Weights of a small transformer language model: no biases in attention or MLP, 999M tokens.
MLP neurons of a small language model. Each row is named by its layer, matrix (up: input weights) and neuron, and shows model dimensions 496-559. Each number is 200 + 30 x the weight over its row's rms, rounded and kept within 0 to 999.
A block is one neuron, or neurons of one layer that tend to fire together. After each block is what it responds to, as a language model described it from the Wikipedia text at the highest values.

L6.up768,212,179,216,249,214,193,176,145,217,191,200,188,219,203,209,177,235,240,211,222,266,271,174,154,208,178,184,220,252,193,136,158,187,198,223,187,246,156,177,184,168,213,217,210,205,183,208,211,233,221,211,254,242,191,175,219,224,187,206,251,117,216,215,206
L6.up1184,184,202,198,179,204,186,161,180,239,190,219,185,229,200,150,157,209,220,200,185,214,222,213,215,183,208,193,236,179,164,212,217,181,188,210,244,165,199,165,216,236,209,213,252,245,201,217,221,229,226,240,175,293,248,186,229,209,294,267,230,205,226,176,176
L6.up1524,170,163,206,215,223,120,180,181,208,164,153,163,257,232,198,168,288,199,172,199,260,225,256,199,160,222,210,196,229,159,217,174,187,177,222,205,223,187,179,231,203,213,200,226,253,181,235,212,238,254,250,183,214,170,227,254,194,228,235,220,232,197,231,221
L6.up1545,214,141,169,173,214,198,171,210,155,170,210,186,175,150,212,207,235,216,171,195,179,221,228,194,155,253,223,192,197,221,167,175,209,182,186,172,245,215,225,171,245,201,163,181,200,214,173,207,168,216,181,219,230,203,199,232,213,232,222,193,190,204,176,210
L6.up1754,242,150,206,169,226,209,196,215,229,190,192,228,247,215,145,190,220,193,231,220,215,201,224,192,197,209,132,175,206,176,174,158,253,207,210,194,239,210,235,208,216,182,169,201,250,231,217,164,210,196,210,280,164,219,208,167,243,241,204,191,154,198,111,191
L6.up1909,163,156,187,250,192,219,245,175,211,190,161,180,207,192,175,189,210,218,184,171,217,234,207,142,174,172,221,221,220,169,139,180,207,226,215,185,214,247,179,215,179,197,210,196,221,153,152,205,282,201,193,175,232,196,198,191,213,165,158,228,194,229,190,155
L6.up1951,191,197,201,176,214,244,149,267,211,184,180,145,233,207,210,249,195,214,215,173,257,205,231,177,165,213,163,176,206,176,146,201,241,188,200,159,238,256,212,150,257,211,236,258,232,204,192,238,193,204,197,195,150,220,218,179,252,244,196,189,153,226,206,251
L6.up2291,178,197,171,199,191,201,165,275,187,218,190,176,219,221,217,125,155,169,173,147,264,237,199,187,190,171,169,208,175,146,213,172,176,243,246,177,264,217,163,189,246,203,193,189,272,241,150,224,218,198,227,210,210,155,202,207,215,166,205,201,206,206,136,191
Determiners after prepositions

L6.up137,202,184,214,192,215,164,168,220,190,170,177,219,221,202,178,221,223,162,206,218,211,235,228,155,180,192,178,123,196,197,148,270,262,201,224,242,187,193,197,143,174,269,231,219,189,207,203,155,201,211,179,257,230,170,182,228,184,204,163,257,225,199,258,203
L6.up243,212,218,192,180,240,218,171,196,223,256,231,158,208,229,156,166,220,169,234,239,228,212,235,171,235,176,176,119,207,225,231,199,236,186,201,199,180,213,209,192,220,237,226,177,184,246,197,185,247,175,171,219,234,203,169,213,233,221,257,198,200,192,188,136
L6.up392,136,232,175,166,186,218,195,221,206,217,188,200,224,195,159,184,249,171,186,158,184,284,189,170,233,200,171,206,258,141,176,259,229,206,242,236,219,199,222,213,206,209,187,165,162,177,208,159,202,178,195,244,241,214,176,248,245,265,191,161,192,192,180,152
L6.up554,156,139,154,206,176,191,147,202,179,243,229,143,171,204,190,199,204,159,198,197,191,179,206,151,231,242,153,132,204,195,217,219,191,219,240,190,194,187,254,219,194,201,145,162,211,244,165,186,201,163,176,291,214,226,222,200,238,233,181,195,188,281,227,159
L6.up1159,222,137,149,195,216,163,226,248,163,202,157,179,258,197,204,190,210,219,176,249,192,158,199,213,209,206,200,176,176,165,189,190,210,213,229,226,193,204,174,189,176,216,251,214,212,174,179,218,279,218,158,230,210,198,252,244,203,185,208,219,229,242,213,152
L6.up1611,201,190,158,225,172,163,215,178,177,208,232,213,271,203,201,216,246,199,229,179,256,208,151,202,200,166,191,174,230,202,219,194,194,225,207,240,200,186,219,162,234,235,160,182,251,147,214,215,215,214,212,246,227,147,259,154,199,225,167,181,187,223,205,224
L6.up1614,217,215,208,216,176,176,198,232,176,237,206,165,178,227,219,233,249,171,203,201,201,216,218,157,199,200,235,190,197,200,234,243,217,205,198,249,207,283,216,231,203,214,188,208,206,179,211,224,262,184,213,211,187,192,234,234,234,234,220,236,196,216,226,144
L6.up2187,146,244,158,152,232,182,217,233,193,177,156,191,167,160,165,265,170,190,173,236,236,209,266,220,202,173,209,160,156,170,279,140,199,221,206,200,183,193,219,199,204,260,159,212,226,198,191,241,220,191,178,166,153,238,231,213,207,233,168,217,212,229,164,130
Mid-word subword pieces

L7.up296,187,218,188,148,215,183,134,245,219,142,182,137,183,229,209,190,187,195,180,152,261,192,241,207,172,199,159,179,173,203,183,164,216,276,206,174,223,189,183,169,221,231,171,229,224,165,146,217,215,220,239,226,189,174,204,188,200,161,138,200,170,230,204,191
L7.up346,147,153,186,189,167,227,224,176,159,193,213,133,210,251,208,222,261,213,178,160,184,252,223,192,185,217,135,224,238,174,211,234,221,215,233,165,197,263,190,178,209,204,166,256,212,187,185,206,194,216,217,222,253,199,178,241,185,251,166,178,161,227,197,171
L7.up605,249,147,230,228,249,164,200,219,232,173,224,220,215,206,204,211,276,161,234,169,183,196,198,196,138,215,120,145,214,221,181,160,180,187,216,192,266,219,221,220,209,210,235,229,205,181,126,219,240,176,147,257,183,176,186,173,175,135,213,219,219,213,191,202
L7.up758,207,198,170,246,202,208,149,237,196,216,194,159,244,238,180,233,226,143,244,209,159,228,204,210,178,169,203,218,254,177,221,235,225,225,214,219,253,162,213,191,202,198,216,213,236,189,148,174,203,171,155,214,183,164,235,163,202,169,156,198,218,231,171,168
L7.up1287,188,176,223,198,226,193,191,266,192,151,107,183,195,208,170,160,220,205,233,193,241,236,169,206,186,199,182,177,210,173,198,215,221,191,190,167,207,226,226,168,258,195,224,247,191,170,215,220,249,202,164,213,210,171,229,138,198,181,238,228,212,211,187,221
L7.up1432,195,221,229,248,168,206,205,203,248,169,193,211,150,184,176,176,207,168,242,205,201,211,215,221,174,165,188,201,195,162,199,123,174,199,230,148,208,209,170,177,253,203,157,229,236,203,243,208,195,189,223,222,179,191,269,122,221,231,168,174,158,208,160,225
L7.up1646,199,203,203,214,227,205,185,234,191,169,169,219,217,253,187,208,211,213,230,206,210,207,222,171,214,234,222,243,208,173,248,209,257,213,243,174,188,209,174,155,196,221,226,222,205,141,233,200,248,181,162,226,196,163,215,183,199,185,165,229,192,230,239,211
L7.up2212,211,183,172,263,242,135,196,252,190,165,151,210,210,174,169,142,231,199,148,187,228,183,246,185,203,195,206,170,286,151,187,143,226,199,212,222,191,239,201,150,187,206,187,254,193,184,184,174,260,236,156,249,246,168,226,178,206,173,181,209,182,202,222,223
Mid-word fragments, CJK characters

L7.up168,217,195,208,246,140,159,245,131,239,229,215,190,183,232,188,192,237,180,226,155,220,222,243,195,121,185,240,187,206,194,213,194,176,215,186,232,205,209,170,189,196,197,198,210,245,211,159,197,240,200,212,199,215,173,214,200,217,197,205,199,173,220,223,197
L7.up208,183,211,214,247,180,250,230,187,203,227,201,186,234,227,207,189,236,190,205,201,218,223,257,215,182,175,169,138,203,233,200,161,224,169,168,250,203,203,178,184,257,220,199,222,259,234,271,215,258,196,234,210,176,169,204,201,193,175,236,196,168,215,211,198
L7.up410,214,210,187,170,211,148,178,179,162,193,178,180,189,230,162,217,206,128,209,208,227,262,146,194,228,220,187,206,191,198,202,163,220,203,199,236,243,240,244,188,256,199,263,180,204,208,177,161,200,197,153,185,173,115,197,228,225,188,195,228,182,243,200,179
L7.up451,188,222,211,251,128,215,236,222,239,193,239,230,243,206,212,163,271,190,217,238,212,201,182,215,200,193,201,174,228,221,287,187,211,174,219,222,214,211,211,192,244,211,190,200,218,220,210,164,218,223,188,228,247,166,163,205,284,220,194,194,158,240,195,221
L7.up661,171,261,196,223,171,205,235,202,217,231,221,207,203,249,203,220,186,194,235,159,169,256,174,183,204,145,158,187,237,189,245,193,212,193,185,194,173,247,194,221,214,189,183,216,217,241,194,228,262,170,244,240,255,168,217,189,226,276,163,191,186,200,189,187
L7.up1819,236,266,265,255,217,154,227,226,219,240,185,212,234,218,185,174,258,171,164,170,191,202,187,210,188,174,200,226,206,249,154,181,205,160,230,253,197,154,179,213,280,192,184,202,222,255,193,179,190,186,200,188,164,173,188,205,250,241,201,241,205,210,236,190
L7.up1891,164,216,181,211,180,200,194,180,138,190,228,191,139,219,184,196,208,231,229,175,222,139,227,179,195,243,219,192,195,209,197,196,220,225,189,165,194,197,207,229,207,231,187,201,215,214,177,146,236,167,175,199,176,205,172,221,213,224,197,269,241,227,170,258
L7.up1973,154,245,214,208,209,174,166,212,161,237,188,189,200,238,202,175,187,201,227,183,211,208,213,198,177,152,211,210,190,185,171,198,257,201,278,233,195,182,236,181,179,199,181,210,189,214,200,151,246,199,217,193,190,167,171,277,183,214,205,237,216,210,203,181
Designator numbers after labels

L5.up1080,180,165,149,149,279,181,251,259,200,188,217,192,202,150,194,187,218,172,249,176,204,168,239,161,177,191,217,198,201,218,191,207,200,238,229,146,185,221,216,156,192,222,184,206,197,202,217,193,217,177,136,215,186,200,223,185,212,212,251,219,189,204,194,198
Mid-word fragments and connectives

L7.up40,197,226,225,252,183,166,212,233,229,220,154,189,182,247,185,172,209,212,191,200,233,201,172,178,174,173,169,98,153,139,208,219,210,235,187,202,228,257,168,202,221,171,175,190,216,179,234,219,264,230,139,186,161,122,193,157,205,173,169,158,192,213,195,151
L7.up60,233,173,156,188,175,229,199,274,261,190,189,178,227,229,187,207,212,208,122,163,229,274,188,251,209,174,201,204,173,209,200,158,216,216,227,201,192,218,204,186,170,217,208,194,191,222,107,209,218,153,206,237,187,185,221,203,273,182,197,187,184,194,225,222
L7.up582,188,234,171,185,173,212,179,279,209,186,130,233,256,216,214,160,260,199,235,162,232,162,227,188,213,212,161,203,178,176,176,198,238,211,237,225,218,240,220,146,146,198,209,213,199,213,200,188,273,207,203,229,182,210,158,207,232,181,177,186,154,171,207,222
L7.up843,225,190,162,246,217,180,184,245,183,199,219,192,258,229,208,220,156,201,178,188,216,217,228,180,202,231,175,210,186,182,217,120,159,233,208,207,224,202,210,213,191,182,216,204,186,224,150,208,230,227,201,205,218,241,199,159,195,230,199,232,200,222,184,231
L7.up1333,189,187,176,263,172,128,169,198,148,137,234,205,201,225,190,170,230,157,158,205,237,216,230,172,162,180,200,167,250,168,201,170,169,207,214,183,198,245,215,209,183,171,218,197,216,227,148,224,216,250,202,242,206,200,241,231,189,188,184,191,188,207,194,153
L7.up1645,222,184,229,259,161,138,191,178,135,191,203,210,239,251,232,191,239,203,214,137,213,242,170,160,207,236,205,226,172,164,225,145,149,172,209,222,204,185,162,220,220,222,186,213,205,149,206,194,256,190,144,214,164,201,160,217,217,173,238,228,211,227,221,199
L7.up1726,169,188,144,229,221,172,187,222,155,166,150,197,222,211,173,145,243,211,191,190,241,197,175,193,206,170,154,175,170,156,180,141,163,202,212,209,190,229,205,161,216,210,156,208,208,178,191,202,225,192,137,225,229,151,163,191,246,174,180,188,190,205,293,235
L7.up1899,226,185,192,171,200,128,216,199,190,189,149,200,210,172,236,200,206,201,165,213,215,171,198,236,209,189,172,219,167,204,202,234,193,186,178,211,163,219,201,196,180,244,146,182,174,183,173,188,212,192,176,179,217,192,211,242,213,230,248,219,191,211,204,189
Mid-word fragments

L6.up61,200,227,188,241,218,196,220,169,172,162,251,142,241,241,219,172,191,193,247,177,191,246,122,156,186,198,214,182,208,246,197,161,245,165,173,144,224,174,261,227,260,188,176,196,221,177,144,223,176,214,236,195,197,187,208,209,216,216,260,217,200,171,246,162
L6.up908,179,211,155,177,165,155,226,192,196,192,222,135,203,193,186,220,230,178,203,177,232,234,167,201,211,195,204,220,185,218,196,218,174,207,295,164,136,227,211,189,198,193,174,194,196,211,171,225,179,224,211,192,203,170,251,186,187,179,216,226,209,227,215,161
L6.up1212,250,195,217,230,199,218,207,185,169,227,197,162,209,265,182,223,201,151,186,213,227,189,173,177,149,214,219,207,198,262,239,167,229,175,231,203,213,251,223,218,203,220,234,220,248,216,178,203,245,169,221,207,177,195,248,214,208,293,256,183,230,200,226,188
L6.up1257,186,215,159,182,203,197,175,175,167,203,201,175,219,187,169,233,202,138,221,218,224,228,232,184,177,217,212,201,170,241,182,269,227,166,215,204,201,201,231,150,241,221,158,186,221,239,160,241,213,186,189,189,173,213,197,209,160,167,243,255,166,240,207,154
L6.up1293,193,220,213,244,184,171,260,198,212,177,179,279,200,208,222,192,241,191,157,199,226,221,188,188,199,206,188,145,184,207,212,159,201,227,209,215,122,183,254,205,214,223,163,234,197,267,170,177,171,132,173,187,209,196,222,177,243,224,198,199,179,164,239,194
L6.up1615,126,210,172,180,221,153,211,202,228,134,235,158,212,183,171,140,200,187,245,198,197,239,212,208,223,153,203,182,227,191,202,188,197,267,231,170,173,202,184,212,226,206,146,231,189,208,222,167,225,191,226,204,178,198,184,164,200,209,217,205,205,199,206,212
L6.up1789,185,166,188,234,135,155,160,180,205,190,182,190,212,188,174,235,209,187,172,166,188,206,206,187,181,206,182,223,205,211,153,137,229,145,212,147,202,209,177,192,240,238,211,191,248,244,193,198,234,143,205,192,181,229,204,182,224,216,237,240,195,212,226,221
L6.up2077,176,156,172,156,188,201,191,159,275,230,185,233,216,163,201,249,208,170,213,193,225,181,177,201,162,209,193,161,222,161,206,211,204,214,220,161,205,254,221,163,253,228,183,264,187,238,137,216,181,202,168,221,212,211,194,226,173,267,208,184,129,201,194,205
Table points and mid-name pieces

L6.up133,204,186,182,159,228,229,177,227,188,183,211,193,194,165,208,172,212,173,150,194,172,162,197,139,202,217,231,258,173,232,236,141,219,208,210,225,186,198,238,170,247,184,208,205,241,189,213,225,190,215,137,211,164,219,150,183,236,189,198,210,216,203,202,188
L6.up886,201,191,158,158,201,163,223,206,221,222,116,184,176,181,196,233,226,155,210,214,261,229,229,153,202,181,180,193,211,225,221,150,213,188,207,236,200,198,176,166,233,202,205,204,236,196,171,192,187,216,182,217,197,238,202,180,216,219,232,186,182,219,280,183
L6.up1296,174,172,160,163,217,196,214,209,167,152,193,223,250,144,182,176,212,193,221,187,232,192,235,184,175,245,191,205,219,157,138,192,231,171,248,200,206,187,222,193,205,201,195,222,223,179,205,177,229,226,170,193,279,197,215,190,224,170,222,216,228,199,199,254
L6.up1297,205,202,197,151,172,201,180,183,180,204,181,253,207,218,155,174,289,166,236,238,215,189,223,162,190,231,180,176,204,240,170,192,217,200,195,232,215,215,191,195,238,206,193,187,242,225,180,184,185,193,190,189,251,197,136,211,221,151,197,188,181,224,273,264
L6.up1315,224,160,208,145,220,189,169,205,199,209,145,213,193,197,211,241,250,207,235,194,190,141,203,169,178,214,209,221,208,219,187,200,224,176,216,217,252,228,207,159,213,212,160,192,237,209,163,168,217,182,204,152,217,203,234,181,194,273,179,219,234,241,240,102
L6.up1864,232,197,197,144,187,227,178,227,162,182,207,197,197,183,194,213,137,151,157,152,164,262,194,172,172,215,158,206,198,197,164,167,208,160,207,233,203,172,191,151,252,188,238,190,201,189,218,232,247,214,161,209,185,179,174,207,201,236,221,237,194,282,166,169
L6.up2026,195,220,237,222,228,129,147,220,221,165,181,206,197,155,95,176,217,210,212,145,251,166,224,181,298,216,132,220,190,203,165,211,176,246,197,195,192,264,202,215,195,203,189,223,195,168,164,256,219,191,153,230,190,215,249,205,176,225,233,202,187,250,194,146
L6.up2069,205,193,217,198,198,171,200,202,214,171,227,208,218,237,204,230,159,200,279,245,221,175,196,180,159,195,191,166,227,205,207,150,230,206,226,179,201,234,223,144,188,205,187,233,227,190,183,200,204,212,158,140,275,165,221,235,211,177,246,188,181,186,194,199
Mid-word continuation pieces

L6.up235,173,173,181,247,181,203,231,132,222,176,206,141,189,190,190,207,175,196,233,190,184,222,200,199,220,230,212,198,197,150,209,160,198,226,237,180,171,203,215,152,199,207,194,205,186,174,170,189,229,245,196,198,198,220,173,201,206,190,265,214,212,242,203,239
L6.up470,169,232,239,237,172,137,232,192,260,232,241,134,237,246,197,203,210,181,237,213,288,219,201,177,206,156,194,180,195,212,230,203,198,177,194,265,187,200,218,186,206,192,210,264,271,178,178,214,216,215,189,197,187,226,229,179,188,229,208,224,185,210,224,191
L6.up493,110,189,214,215,184,143,218,225,254,260,157,206,236,228,191,198,229,135,191,177,203,275,173,180,166,184,146,169,219,234,192,210,191,213,250,240,166,224,193,220,241,218,227,193,248,220,187,237,253,220,146,231,223,203,256,203,212,182,169,194,165,232,214,232
L6.up1069,208,200,234,177,197,213,211,129,188,213,184,187,222,219,199,150,255,143,181,159,196,157,228,170,147,231,172,250,186,180,188,158,156,239,213,186,197,195,221,201,235,212,212,229,241,268,267,247,284,176,211,179,255,214,207,212,195,238,193,187,200,168,162,163
L6.up1153,142,180,217,155,204,169,242,184,192,217,254,226,230,265,200,212,225,203,270,216,226,199,266,187,194,155,187,153,262,181,164,150,167,182,192,226,201,190,241,188,191,176,234,194,236,212,254,194,199,233,152,248,205,231,200,213,229,189,197,247,197,169,204,201
L6.up1199,181,220,224,261,216,178,218,175,224,139,221,228,214,257,153,204,259,188,204,173,251,170,260,224,273,200,194,183,172,199,220,183,227,207,159,227,210,198,193,207,285,209,227,215,259,220,201,257,186,212,183,215,193,138,187,186,213,201,202,179,176,235,206,184
L6.up1677,218,207,197,208,219,210,167,233,173,211,214,225,197,180,155,145,220,148,243,253,227,223,216,189,160,159,156,165,191,200,175,166,178,186,193,172,192,144,203,149,245,192,148,220,228,238,216,197,180,242,224,238,190,189,136,177,215,221,218,202,224,211,229,220
L6.up1944,127,142,212,243,200,236,209,206,229,189,242,190,179,259,203,219,198,196,235,247,229,183,215,191,184,193,209,245,173,216,213,180,204,227,213,187,204,195,244,200,266,204,211,191,226,234,227,198,201,181,173,243,136,205,205,180,209,223,191,192,187,195,198,240
Label-to-number gap

L7.up236,173,182,158,204,221,171,213,212,165,203,190,186,223,236,192,149,259,178,219,192,202,254,204,227,152,218,188,165,170,212,179,211,183,245,245,242,230,260,186,194,206,209,205,226,212,195,229,177,214,168,205,183,203,171,209,200,207,202,231,193,165,179,231,151
L7.up541,152,217,212,249,183,227,197,161,236,207,214,193,183,181,183,145,199,198,188,194,236,255,212,231,203,185,194,148,157,241,165,192,212,163,205,228,228,152,215,197,242,241,146,259,231,235,261,234,245,165,184,201,165,218,254,167,157,220,216,203,183,186,209,160
L7.up755,194,246,169,190,219,213,179,226,185,186,194,192,145,211,178,248,159,178,233,193,188,211,197,184,176,220,187,213,156,147,208,181,183,192,200,197,245,240,174,202,194,197,183,285,212,187,212,197,198,198,183,166,251,172,189,234,193,212,277,214,202,196,209,206
L7.up1146,164,154,169,191,190,208,205,202,218,198,205,203,216,253,196,228,219,139,225,178,226,170,265,221,140,192,209,168,207,202,178,261,182,225,178,159,175,191,179,226,200,172,240,189,248,190,177,209,224,211,223,150,185,198,225,231,215,204,228,233,220,223,169,214
L7.up1301,181,198,210,218,185,196,185,207,288,152,193,214,187,191,211,172,240,191,215,227,153,216,211,219,197,187,171,200,158,207,187,142,179,145,199,257,197,223,185,148,248,207,208,232,222,267,184,166,222,206,196,161,191,229,186,242,243,219,235,181,186,190,202,180
L7.up1330,176,213,195,183,145,195,212,153,203,206,199,199,184,191,208,219,238,181,202,263,215,185,180,162,187,212,197,254,150,220,217,181,206,155,175,177,212,208,247,212,204,185,178,241,197,176,207,205,202,191,182,176,235,193,244,193,217,219,174,185,230,193,217,260
L7.up1756,171,232,160,192,208,180,206,190,206,143,216,160,196,204,176,176,203,205,240,204,222,228,210,202,183,217,202,170,171,225,152,191,204,228,218,202,231,190,172,202,229,211,232,205,226,253,202,256,245,214,151,191,202,232,197,198,205,203,214,187,259,228,199,149
L7.up1779,177,149,184,174,176,217,200,235,190,206,167,250,198,194,196,222,208,221,260,181,221,204,242,180,158,217,193,232,201,198,154,207,193,204,219,207,239,270,183,161,235,194,195,226,240,250,196,206,219,171,209,171,243,199,204,213,221,190,203,212,199,178,211,208
Match score second number

L5.up559,196,217,217,210,198,155,180,218,179,192,224,174,214,182,208,159,195,183,223,194,231,184,277,110,169,138,226,204,235,157,186,253,248,143,196,225,213,205,201,213,217,181,185,225,237,227,139,200,219,189,183,254,223,144,207,210,180,184,230,194,216,202,193,196
Name pieces and range connectors

L7.up7,153,258,199,240,209,228,185,175,207,209,173,154,183,223,191,158,157,192,225,189,184,195,192,231,205,198,258,204,221,211,224,290,250,205,205,214,188,229,219,257,219,193,193,189,228,212,224,217,218,156,185,175,189,197,218,237,203,237,249,184,179,214,216,217
L7.up492,186,226,184,265,182,239,150,215,149,189,201,186,243,222,202,177,171,156,195,177,233,176,155,171,200,163,236,248,179,237,206,215,237,173,236,214,244,215,210,241,192,219,144,168,226,154,146,174,232,222,205,175,204,202,191,178,223,155,208,252,194,209,155,149
L7.up584,187,208,190,241,205,212,187,168,138,174,206,221,162,189,196,155,187,166,190,181,231,222,207,172,153,187,177,216,246,149,231,191,194,156,243,158,259,247,161,189,229,216,173,200,263,145,192,236,222,202,198,230,207,171,194,203,221,176,190,175,150,194,221,163
L7.up893,200,212,166,213,165,196,210,224,166,126,180,178,208,263,245,203,146,152,216,220,216,154,168,210,147,154,157,190,229,231,180,211,202,164,202,188,263,215,206,233,228,209,197,211,247,189,176,195,210,212,202,174,243,218,185,209,235,206,252,196,199,225,190,162
L7.up936,166,230,170,172,219,202,213,216,174,144,172,235,230,180,208,211,197,162,158,219,208,226,219,244,179,190,211,238,189,211,198,180,206,189,189,207,232,184,187,221,210,222,190,280,214,163,131,201,221,230,245,178,166,182,210,201,193,205,221,183,158,173,167,161
L7.up1308,153,239,165,196,97,232,200,170,192,189,265,239,225,225,153,190,152,189,170,182,230,206,194,179,155,243,194,163,222,189,258,127,254,197,249,212,243,226,265,194,247,240,192,187,230,217,149,216,263,183,190,183,238,204,251,215,218,184,179,224,186,235,222,169
L7.up1741,194,184,114,259,180,208,189,223,184,154,165,176,145,235,178,204,232,188,165,249,220,209,175,148,146,166,175,232,217,161,182,183,231,207,208,162,236,211,196,252,194,202,232,228,212,140,167,211,277,206,232,169,235,208,210,223,205,185,239,205,216,208,187,167
L7.up2023,166,180,178,206,169,239,225,149,207,172,241,184,195,150,174,205,176,193,192,209,190,231,135,189,250,206,229,169,185,202,225,237,215,173,219,184,227,205,226,236,187,183,159,189,202,173,172,200,255,174,185,271,154,173,188,224,164,193,228,185,197,205,214,176
Mid-word name fragments

L5.up984,220,197,166,222,219,205,183,251,151,166,162,186,262,180,212,215,207,186,220,210,224,213,251,140,198,216,152,248,195,205,164,216,201,188,222,243,217,197,254,163,252,209,226,201,181,232,203,202,218,227,169,202,181,194,216,207,192,202,174,243,153,214,211,184
Mid-word subword fragments